From a checkpoint of a small transformer trained on Wikipedia: MLP 576 SwiGLU, a variant of Muon for these matrices.
MLP neurons of a small language model. Each row is named by its layer, matrix (down: output weights) and neuron, and shows model dimensions 48-111. Each number is 50 + 12 x the weight over its row's rms, rounded and kept within 0 to 99. A neuron's up and down rows have the sign that makes its largest values positive.
A block is one neuron, or neurons of one layer that tend to fire together. After each block is what it responds to, as a language model described it from the Wikipedia text at the highest values.

L5.down480:55 48 43 24 56 71 39 35 27 64 36 36 41 52 56 63 33 60 65 44 65 63 39 67 42 51 37 61 58 44 51 51 60 47 49 38 30 57 44 57 18 61 45 41 36 35 65 35 33 50 69 48 63 36 68 53 33 57 48 39 74 60 55 41
Dates: months and commas. Month names in full dates, such as 16 March or Aug-ust 18, and the comma after month-day before the year, as in March 17, 1816; weaker on mid-word pieces like Minn-es-ota.

L9.down186:52 36 64 57 56 53 52 59 58 45 43 62 37 47 65 65 48 66 57 60 54 32 56 38 59 35 38 52 49 40 52 66 42 49 50 40 48 49 71 27 41 33 55 53 54 43 40 31 53 43 44 47 30 34 27 45 34 41 72 45 46 48 53 62
L9.down233:59 46 54 46 50 55 27 43 47 57 43 69 37 32 37 42 55 76 57 44 36 60 55 60 39 31 48 44 60 62 45 31 56 46 65 42 31 42 58 41 54 52 58 47 64 45 49 59 43 51 55 53 51 30 43 44 46 36 56 33 45 57 32 32
L9.down259:36 40 26 50 61 47 62 62 38 31 58 49 52 44 42 35 51 43 52 48 36 44 43 65 55 44 72 51 47 59 59 41 36 69 63 44 70 39 44 56 48 47 54 50 45 49 63 46 40 43 66 56 36 74 30 44 31 28 42 68 76 31 45 81
L9.down342:46 44 43 65 64 46 57 63 49 68 40 57 46 34 53 54 50 62 57 60 57 42 35 47 40 61 69 42 62 35 53 61 55 65 43 18 58 54 59 48 63 37 37 47 33 30 45 60 46 46 55 60 52 43 60 32 41 34 44 41 29 53 57 36
L9.down345:87 58 49 47 45 53 63 26 64 42 51 58 45 45 53 33 45 38 52 45 57 55 32 37 66 75 57 50 64 44 59 39 33 60 36 53 73 52 32 52 50 37 51 43 48 51 42 59 59 66 82 25 26 36 67 49 48 54 45 66 39 66 58 56
L9.down391:74 56 54 51 49 63 56 55 49 74 36 61 30 53 52 53 32 39 53 40 52 66 40 59 60 35 31 48 48 47 50 50 53 33 53 54 54 35 36 47 44 55 59 61 43 48 49 49 73 57 99 62 36 58 46 26 41 37 53 54 53 49 69 59
L9.down442:62 40 44 38 46 74 32 40 58 47 33 74 45 53 61 54 46 56 26 70 41 38 66 66 67 48 69 51 57 50 54 51 30 60 50 50 52 43 40 36 43 46 15 39 40 60 25 44 46 47 24 39 65 45 42 60 75 41 47 44 71 42 52 52
L9.down469:56 47 54 55 56 19 44 60 42 61 23 53 45 51 48 59 63 51 36 47 55 58 48 42 37 62 43 60 60 49 49 56 53 17 45 57 41 35 45 45 63 35 49 51 42 56 52 37 46 33 39 46 61 33 55 41 57 41 78 37 55 44 31 63
Date commas and bio articles. Commas inside dates and place names (April 14, 2014; Seattle, Washington), and the article after "is" in biography leads (born 1989) is a Scottish footballer.

L9.down53:55 48 60 50 55 53 49 52 51 51 48 54 51 40 61 66 27 67 84 55 50 52 41 61 56 32 30 53 49 27 22 48 59 50 51 70 59 53 46 63 22 53 42 53 48 55 72 52 50 46 42 31 69 34 58 41 49 72 60 55 52 57 48 29
L9.down75:43 58 40 48 64 76 39 51 60 31 51 56 45 67 50 63 49 46 51 45 68 61 42 66 61 44 41 38 48 44 42 20 45 59 58 74 51 56 36 51 58 34 52 59 61 50 64 51 60 60 43 33 58 43 43 61 47 43 52 51 53 39 36 64
L9.down265:37 43 54 58 40 35 42 42 64 34 56 23 44 49 41 42 61 63 41 62 44 63 58 47 59 46 66 29 43 51 45 46 47 43 50 57 54 68 39 53 45 52 51 72 28 31 35 72 55 51 70 43 35 46 62 51 65 48 45 45 37 56 45 51
L9.down323:34 53 44 39 57 54 51 44 45 45 69 47 47 31 51 36 54 54 37 42 56 62 46 27 47 47 62 37 47 65 55 52 59 62 51 66 46 48 57 53 57 68 47 44 55 41 41 67 51 41 81 63 68 62 37 68 49 62 33 67 45 58 38 45
L9.down433:59 48 25 35 63 49 52 45 39 36 56 37 48 57 44 59 43 47 41 42 69 53 46 59 63 44 36 54 57 58 53 38 61 51 50 45 46 40 24 46 60 39 57 60 53 61 51 46 47 33 36 46 66 42 42 64 62 47 66 54 59 44 29 47
L9.down487:54 52 28 49 22 33 43 53 40 56 50 66 63 41 47 52 42 49 47 71 64 49 35 54 39 56 52 46 53 41 48 45 46 56 45 40 39 42 43 51 79 50 43 53 52 42 67 78 55 52 82 46 62 62 47 50 41 74 26 51 65 62 55 31
L9.down565:39 46 38 57 44 50 51 63 49 63 59 41 58 44 42 55 36 55 46 32 33 49 49 46 58 48 50 39 51 44 60 36 49 54 30 34 60 56 45 35 49 46 34 64 44 39 53 63 32 66 08 49 67 49 32 43 63 25 47 67 44 45 46 58
L9.down569:47 51 54 51 62 59 41 59 36 36 34 45 55 45 43 46 54 50 54 46 28 56 30 60 60 42 70 43 54 60 56 40 39 77 63 54 64 39 37 54 42 56 33 51 56 47 61 61 45 37 39 56 46 54 55 58 51 53 51 40 51 27 37 55
Plural noun endings. Plural suffix pieces that close a multi-token noun, such as -s, -es, -ers, -ities, as in lens-es, author-ities, offic-ers.

L11.down171:58 59 50 52 45 53 45 30 70 53 66 45 58 69 34 47 43 55 67 41 46 38 34 63 50 37 77 67 55 23 38 52 79 67 35 46 39 31 39 61 33 60 49 73 42 35 69 46 63 71 47 67 42 49 36 63 59 55 33 49 58 51 58 51
L11.down201:47 38 68 24 48 49 58 43 58 60 33 65 45 41 46 67 20 57 62 56 50 46 59 40 58 40 45 70 59 63 66 51 58 57 48 33 66 54 43 54 61 55 67 68 61 51 40 55 38 46 83 59 51 71 54 43 61 55 38 44 63 46 44 50
L11.down228:60 42 37 62 55 61 50 60 38 39 49 48 53 63 42 61 63 37 55 34 49 46 62 38 58 59 46 33 61 55 52 45 42 55 55 54 58 27 47 43 41 35 33 61 50 60 47 58 49 37 99 64 57 68 53 40 65 55 62 47 46 59 47 52
L11.down251:52 58 54 62 58 33 53 69 51 47 61 58 45 62 46 51 61 44 52 56 58 58 68 48 56 61 57 57 44 49 61 39 33 49 33 64 57 43 40 36 41 49 52 41 44 60 35 71 65 46 99 42 50 48 60 48 35 51 38 49 48 28 39 50
L11.down295:47 59 46 34 63 59 51 46 51 50 39 40 45 46 60 54 55 60 40 47 26 63 52 53 47 54 53 50 47 38 56 61 27 20 42 63 39 54 87 27 68 38 42 50 51 49 45 28 60 39 66 41 44 26 58 52 37 43 57 56 56 73 62 61
L11.down316:47 36 47 54 58 25 39 51 48 34 35 49 45 61 44 38 38 63 38 53 20 47 66 87 62 60 69 68 59 50 64 61 55 44 51 68 48 56 43 37 53 34 50 50 64 26 85 57 64 46 89 38 20 64 50 67 47 47 39 69 56 63 55 55
L11.down396:49 68 62 44 83 42 08 58 65 46 55 39 68 42 50 55 57 54 49 46 49 79 40 61 46 63 38 74 30 48 60 71 69 52 78 43 53 54 36 61 35 78 53 31 75 55 48 45 42 36 59 60 68 53 67 50 55 57 76 46 56 55 28 37
L11.down477:59 69 37 64 31 40 10 41 43 59 54 44 64 39 45 37 47 62 44 60 65 63 49 41 55 65 59 41 55 52 33 36 52 28 51 13 45 45 64 56 54 50 59 41 56 40 41 45 30 43 76 65 42 40 52 68 54 39 49 60 27 53 49 53
Adjectives before nouns or "as". Adjectives and articles inside noun phrases or "as ... as" comparisons, often word-final pieces, e.g. as good as, a large part, a full team.

L5.down277:55 55 34 41 65 45 46 56 48 53 51 60 53 40 44 55 48 72 47 26 49 60 14 82 62 33 47 47 49 42 63 44 20 30 64 67 63 39 41 54 59 48 55 57 67 42 49 60 29 45 77 54 43 43 33 50 71 48 53 67 51 53 54 57
Auxiliaries and field colons. Fires on auxiliary verbs before a participle (he was appointed, were trying, being prepared) and colons after infobox field names (Type:, Gender:).

L9.down13:47 59 20 47 46 23 52 65 40 52 51 21 57 46 49 64 52 47 52 57 40 50 28 32 66 63 35 38 50 39 53 44 54 73 38 60 58 64 81 63 48 66 45 54 45 52 85 34 33 48 46 43 53 50 59 63 68 38 49 44 52 37 58 52
L9.down58:50 49 47 58 41 41 69 57 60 30 56 63 44 45 44 55 59 38 47 45 59 39 34 58 06 50 62 36 66 57 45 57 63 56 54 57 33 44 52 35 47 66 48 64 36 67 59 47 43 57 83 67 36 43 28 50 46 38 71 50 63 48 61 41
L9.down72:42 52 59 41 42 48 69 59 51 67 61 47 50 49 59 44 59 57 45 59 62 56 70 37 58 44 58 39 59 55 67 36 37 60 42 42 55 62 53 40 59 77 66 52 36 37 28 60 29 58 25 41 51 34 24 45 45 68 67 56 52 54 59 50
L9.down194:66 43 67 53 54 56 51 43 49 63 62 44 37 83 42 52 61 54 22 62 49 49 29 59 43 50 57 83 47 69 54 63 57 64 21 68 36 33 74 73 52 56 70 42 43 54 46 48 39 35 47 59 49 55 72 41 15 48 65 61 53 60 49 53
L9.down255:38 53 55 42 52 69 75 75 37 41 41 65 38 39 49 39 44 64 32 63 71 63 29 63 33 59 54 42 38 63 60 54 34 51 54 38 56 48 48 41 44 71 41 48 32 61 65 43 64 53 35 70 60 36 54 70 45 40 34 43 54 51 68 29
L9.down313:24 61 60 51 58 42 62 36 32 55 35 61 36 70 30 71 55 55 58 65 62 46 41 67 41 67 52 47 48 69 34 40 30 65 47 42 47 61 43 54 46 60 44 76 45 41 35 48 44 54 42 44 66 76 41 55 48 63 54 47 78 70 49 44
L9.down423:32 44 72 37 45 33 67 56 44 41 42 73 50 46 43 51 43 46 62 45 61 18 56 49 60 52 42 52 50 34 56 66 46 67 29 49 41 64 65 58 63 49 46 54 38 59 41 37 37 42 55 63 65 45 38 43 46 45 34 36 49 64 42 29
L9.down424:38 40 67 36 26 43 55 51 39 60 49 48 36 45 37 39 82 67 50 57 74 37 36 46 56 47 37 50 62 65 49 40 66 51 54 61 37 47 45 65 49 80 61 58 54 41 51 40 49 50 50 56 68 60 60 75 39 37 52 41 55 60 56 19
Year prefixes in tables. First three digits of a four-digit year (200, 199, 201) in Wikipedia tables and date ranges, often before 9; weaker on mid-word pieces.

L11.down102:48 49 49 60 48 30 66 40 16 48 34 65 40 54 26 72 54 33 57 70 33 69 54 52 75 64 62 56 30 61 54 64 49 57 40 61 55 61 45 34 42 41 57 53 46 56 34 43 57 47 58 43 36 55 46 33 46 55 62 46 53 42 52 54
L11.down188:61 66 64 45 45 49 44 70 51 66 36 50 57 25 62 54 65 44 54 56 54 67 65 46 54 35 52 48 30 18 57 45 50 39 53 52 37 46 47 49 58 38 42 30 40 72 31 58 47 47 63 57 41 44 53 66 52 50 56 60 39 50 62 65
L11.down215:38 46 39 57 43 44 46 67 65 52 35 48 71 59 50 37 44 35 43 44 61 50 46 74 41 36 57 26 40 41 45 47 44 59 53 60 54 57 30 54 49 38 55 41 27 57 52 59 63 84 99 60 34 45 28 57 32 35 47 47 33 41 58 49
L11.down246:61 72 50 51 49 28 41 47 68 35 50 41 70 26 27 43 54 42 58 52 45 61 43 65 56 42 53 40 51 64 39 56 46 46 63 50 45 48 40 24 41 46 52 38 27 53 44 69 43 47 91 59 51 37 66 53 17 63 39 66 41 67 45 53
L11.down294:58 61 57 31 48 60 57 59 58 43 51 35 56 54 62 48 53 52 56 62 40 75 34 49 55 58 63 40 60 60 45 37 68 75 54 53 39 44 58 46 78 41 34 59 44 35 74 85 42 27 90 40 71 59 34 46 57 45 38 49 56 50 66 44
L11.down333:54 48 58 45 53 45 32 52 42 48 40 51 42 36 32 61 56 56 50 50 43 49 50 39 55 37 46 41 42 44 64 49 30 56 59 62 43 60 37 62 59 35 50 49 63 48 44 74 26 68 65 26 46 46 62 20 40 51 46 45 34 33 46 64
L11.down472:43 46 30 71 67 62 59 45 60 14 55 42 40 54 37 59 36 49 68 45 52 44 47 61 36 57 21 33 34 34 62 61 45 61 63 55 34 61 41 59 71 44 27 47 46 51 57 43 57 62 70 56 62 43 64 45 53 38 40 48 35 57 60 30
L11.down488:62 11 43 77 36 44 49 39 51 28 31 65 50 33 66 37 63 58 50 56 40 64 62 49 42 46 53 52 42 70 62 60 54 51 55 39 37 48 59 54 66 68 44 29 38 47 61 46 46 69 64 60 37 31 55 48 37 64 24 47 30 53 47 41
Place-name lead-ins. Tokens right before a place name in location phrases: commas between city and region, "in"/"of" after institutions, and direction words like south, Western.

L11.down98:45 64 71 40 38 54 64 54 54 52 55 30 54 53 49 71 77 46 48 28 50 48 39 43 48 64 57 53 37 36 44 50 59 37 52 61 44 49 65 63 39 49 49 57 53 53 21 54 53 49 64 46 58 34 46 46 52 52 44 58 51 61 26 50
L11.down224:49 50 44 36 49 51 26 29 60 43 44 53 57 62 56 49 54 55 63 21 63 36 30 58 56 53 61 59 55 38 59 66 52 30 45 59 36 49 50 48 55 61 35 62 59 71 59 59 59 47 43 46 39 43 57 50 59 62 48 52 53 44 61 58
L11.down250:63 36 18 66 56 48 54 52 78 52 40 54 32 52 43 53 65 60 42 48 29 38 32 35 52 63 70 55 41 35 24 71 51 44 50 49 47 52 48 46 69 47 28 33 45 66 36 60 43 34 73 69 41 44 69 38 44 46 42 58 65 63 42 42
L11.down300:45 32 45 79 64 29 47 47 44 47 23 51 40 69 55 62 71 58 45 55 47 60 66 45 36 61 42 52 63 47 39 11 59 48 59 47 64 56 51 60 59 60 61 52 52 60 45 59 51 43 34 69 51 57 35 58 37 64 58 59 44 62 60 38
L11.down320:58 27 53 67 44 66 24 51 48 37 41 45 48 44 37 44 45 44 72 33 40 52 44 57 23 52 40 64 65 45 37 56 39 59 58 53 28 52 54 73 72 63 57 60 39 54 56 54 49 45 59 55 67 51 50 59 59 42 53 57 50 67 58 36
L11.down343:72 53 49 47 24 39 71 55 49 46 45 28 71 38 69 59 61 43 55 41 60 47 50 48 57 56 51 68 48 39 40 50 46 22 58 52 33 52 59 69 58 55 54 54 36 57 26 46 39 62 27 56 44 59 32 58 58 71 44 48 45 45 63 63
L11.down399:34 29 66 44 28 61 58 41 67 41 47 45 53 51 51 45 62 45 52 54 72 37 51 42 39 45 37 47 60 68 38 48 65 36 53 37 36 26 47 47 21 50 50 52 63 46 38 50 40 27 49 47 35 59 48 61 48 30 51 59 35 77 53 47
L11.down480:27 58 52 54 43 39 65 26 46 59 45 31 60 60 60 50 64 55 38 75 50 56 56 60 61 54 50 51 69 49 31 53 71 50 42 63 56 47 51 70 59 56 53 59 52 52 40 73 43 43 69 52 39 37 41 39 70 38 58 61 60 56 79 32
Rare-name fragments, date spaces. Fires on mid-word pieces of unusual proper names (Matsushita, Sandusky, Sharqiya) and on the space before a year in dates like "March 17, 1816".

L5.down61:66 39 51 56 43 69 47 28 54 37 77 51 60 33 71 46 50 62 46 42 44 83 69 50 49 40 49 33 52 51 58 47 63 38 52 54 44 45 60 65 54 48 45 35 49 50 40 50 29 67 48 48 61 36 40 52 58 55 52 54 26 42 47 39
Adjective-completing word pieces. Final word pieces that complete an adjective or similar stem split into subword tokens, such as lo-an, small-er, qu-ick, suit-able, dimens-ional.

L9.down107:66 48 50 55 42 69 56 39 70 60 32 40 70 52 39 55 53 45 44 52 52 83 33 52 38 56 62 47 47 52 45 35 46 65 39 55 49 29 67 56 23 48 40 63 64 41 43 60 45 54 46 47 51 47 44 56 49 71 48 43 40 52 52 28
L9.down150:38 62 65 53 54 59 46 46 62 38 46 43 52 59 54 60 47 36 53 51 54 47 65 52 72 41 37 50 46 57 38 43 66 37 52 56 41 49 36 58 45 53 53 42 65 60 28 72 62 45 29 50 46 40 36 59 50 39 50 53 48 62 27 34
L9.down191:61 35 34 47 45 67 30 51 63 31 52 53 59 68 40 81 50 51 38 55 44 44 56 52 56 38 39 50 39 39 60 49 50 27 54 63 56 59 45 48 38 64 66 51 64 42 55 46 34 46 81 45 69 46 57 32 29 51 46 53 53 60 64 40
L9.down377:68 52 37 48 42 45 48 81 62 53 47 52 66 42 74 34 61 43 36 46 64 52 40 57 70 62 49 43 46 38 51 43 59 62 35 53 44 25 45 49 61 67 59 38 66 70 33 55 39 58 83 49 60 35 61 51 42 43 47 39 44 56 55 49
L9.down492:61 24 55 34 52 62 77 37 59 50 55 48 51 50 56 52 29 34 44 43 57 66 37 67 41 52 64 70 67 61 40 52 52 60 52 47 54 66 69 54 52 33 71 54 61 37 41 42 51 53 57 44 63 61 41 47 48 31 68 13 45 40 48 44
L9.down528:42 56 50 40 65 39 49 77 35 39 60 35 42 49 43 34 63 46 60 50 59 41 29 37 50 41 52 55 59 37 37 42 58 61 74 46 24 35 51 39 61 64 55 46 55 48 47 49 46 31 46 44 25 71 47 43 52 57 55 52 43 39 45 66
L9.down532:45 40 59 32 61 75 35 62 53 43 37 69 46 49 60 44 63 42 37 35 51 15 37 41 58 53 57 60 60 53 35 46 38 63 43 66 23 48 48 41 65 60 45 56 59 59 34 59 57 52 81 43 50 57 38 62 55 57 39 42 48 57 34 34
L9.down575:51 65 52 35 52 36 52 49 50 62 31 69 55 62 35 48 60 32 35 50 55 56 40 74 50 38 58 54 45 52 59 52 70 51 61 22 43 39 46 36 56 53 59 47 53 51 43 60 30 59 73 58 45 54 43 54 66 62 63 28 52 62 49 25
Main-clause copula verbs. Forms of "be" (is, was, are, were) right after a noun-phrase subject, opening the predicate: "the rest of their face is", "Mason was traded".

L9.down76:54 52 58 54 59 50 54 40 64 40 38 61 75 35 62 45 62 52 52 38 47 59 54 66 54 50 53 45 45 44 41 70 36 34 59 71 49 66 51 38 41 64 52 72 55 56 56 57 54 76 93 40 43 35 57 22 43 67 44 55 47 48 45 39
L9.down143:73 63 30 55 48 42 51 52 66 58 50 46 44 62 40 62 62 43 31 49 32 76 62 40 35 50 44 49 37 21 44 44 46 64 52 52 50 55 42 48 26 29 40 54 56 54 65 38 64 40 63 60 54 62 54 58 60 52 59 37 65 37 54 81
L9.down235:48 36 47 67 52 40 42 39 57 79 44 59 58 53 47 24 51 48 59 60 18 55 45 62 65 34 39 51 46 46 46 20 49 63 56 48 34 46 58 57 38 44 42 50 45 46 57 75 42 50 52 60 64 36 66 78 65 53 44 60 37 49 76 58
L9.down269:57 57 60 47 54 49 64 38 75 67 52 65 43 49 50 71 37 46 70 49 46 68 58 40 52 44 52 47 49 30 64 38 56 48 48 38 57 58 32 63 26 38 45 55 56 47 35 38 56 59 99 36 58 59 64 43 51 45 35 30 52 48 58 36
L9.down379:46 46 66 40 59 43 46 65 75 54 44 43 55 49 50 40 51 47 23 63 34 48 52 63 51 39 74 42 37 61 56 64 59 44 47 53 42 72 51 40 56 29 45 58 49 40 21 65 54 62 66 65 48 43 36 34 44 54 51 49 57 74 53 54
L9.down475:58 44 43 72 64 47 43 59 58 39 65 46 51 36 47 65 39 44 58 48 56 37 37 32 47 60 37 37 69 43 35 61 70 60 65 55 54 45 37 72 50 26 38 35 28 67 65 42 54 59 51 53 43 42 57 59 60 61 49 72 69 66 49 58
L9.down547:46 49 65 28 54 39 39 59 45 71 48 45 42 51 44 45 44 46 65 42 47 43 39 32 49 59 54 46 55 55 36 47 51 57 64 65 57 47 62 63 41 62 54 40 54 60 58 39 42 69 86 38 39 63 44 48 59 54 79 55 70 49 70 54
L9.down567:58 61 55 34 58 50 38 65 46 51 61 38 62 60 49 46 56 34 38 48 57 46 71 51 44 60 39 44 45 45 40 49 52 20 44 68 54 40 37 47 58 42 49 54 54 46 54 54 68 58 56 51 57 40 69 45 55 55 49 51 43 37 29 51
Adjective-completing word pieces. Final word pieces that complete an adjective or participle modifying a following noun, often after "a", e.g. relent-less, co-educ-ational, renew-ed.

L11.down54:74 48 57 64 31 42 41 69 63 42 41 56 58 54 37 57 61 53 48 46 34 22 24 54 58 45 40 59 57 65 52 55 46 33 47 34 69 67 26 43 68 50 76 63 72 43 54 41 39 59 69 49 53 37 51 68 69 42 58 39 57 59 28 57
L11.down167:40 28 59 41 61 57 47 54 47 46 49 51 46 45 41 46 49 63 46 56 28 44 78 76 58 61 43 55 66 46 67 64 28 30 54 38 62 43 56 53 42 45 52 38 57 47 70 43 27 45 45 56 76 50 63 49 42 47 75 42 32 50 77 44
L11.down263:64 80 40 59 73 40 52 67 38 38 27 56 38 40 61 42 61 37 51 37 66 46 58 26 48 58 61 37 55 45 51 61 46 57 45 58 62 38 44 29 47 63 55 44 55 32 51 46 52 41 29 67 33 20 54 53 30 58 47 52 61 54 31 46
L11.down408:56 53 39 54 70 27 50 45 71 48 53 63 60 60 32 63 43 47 69 63 58 48 52 38 31 68 71 71 34 32 56 65 45 24 61 51 38 51 62 60 28 39 68 54 40 53 20 51 43 40 71 54 61 85 54 28 43 32 42 51 53 48 42 51
L11.down454:43 38 56 69 48 47 52 59 47 60 36 69 68 50 42 69 61 57 53 56 64 55 28 45 58 57 55 43 48 48 77 58 49 61 28 29 31 62 35 58 48 82 37 51 47 66 69 45 61 51 72 59 80 46 48 74 58 37 47 56 47 71 47 52
L11.down505:61 54 58 47 60 50 44 45 35 52 20 48 36 46 43 56 52 63 59 45 60 69 57 57 43 43 31 45 50 43 41 53 55 49 34 65 64 28 52 39 63 51 26 09 67 36 48 53 58 61 52 60 45 75 54 45 50 48 31 41 56 36 27 43
L11.down509:55 43 69 63 64 54 49 67 39 35 58 54 50 20 42 67 46 40 41 64 55 32 43 39 59 53 23 49 54 56 53 54 55 35 51 57 48 58 43 48 47 30 50 48 38 43 47 39 53 40 48 58 68 48 69 50 45 43 40 71 40 33 59 62
L11.down568:63 52 54 76 53 41 49 71 47 48 67 64 66 46 71 45 30 60 39 54 48 39 40 47 58 46 27 41 34 46 42 48 49 15 43 26 43 47 64 45 45 49 48 59 54 74 38 48 62 50 64 40 71 36 31 49 54 47 48 48 45 41 57 68
Passive-voice auxiliary slot. Auxiliaries like was, has, been, had right after a subject noun, predicting a following participle ("building was built", "title was simplified"); also adverbs like also, however, formerly, urgently.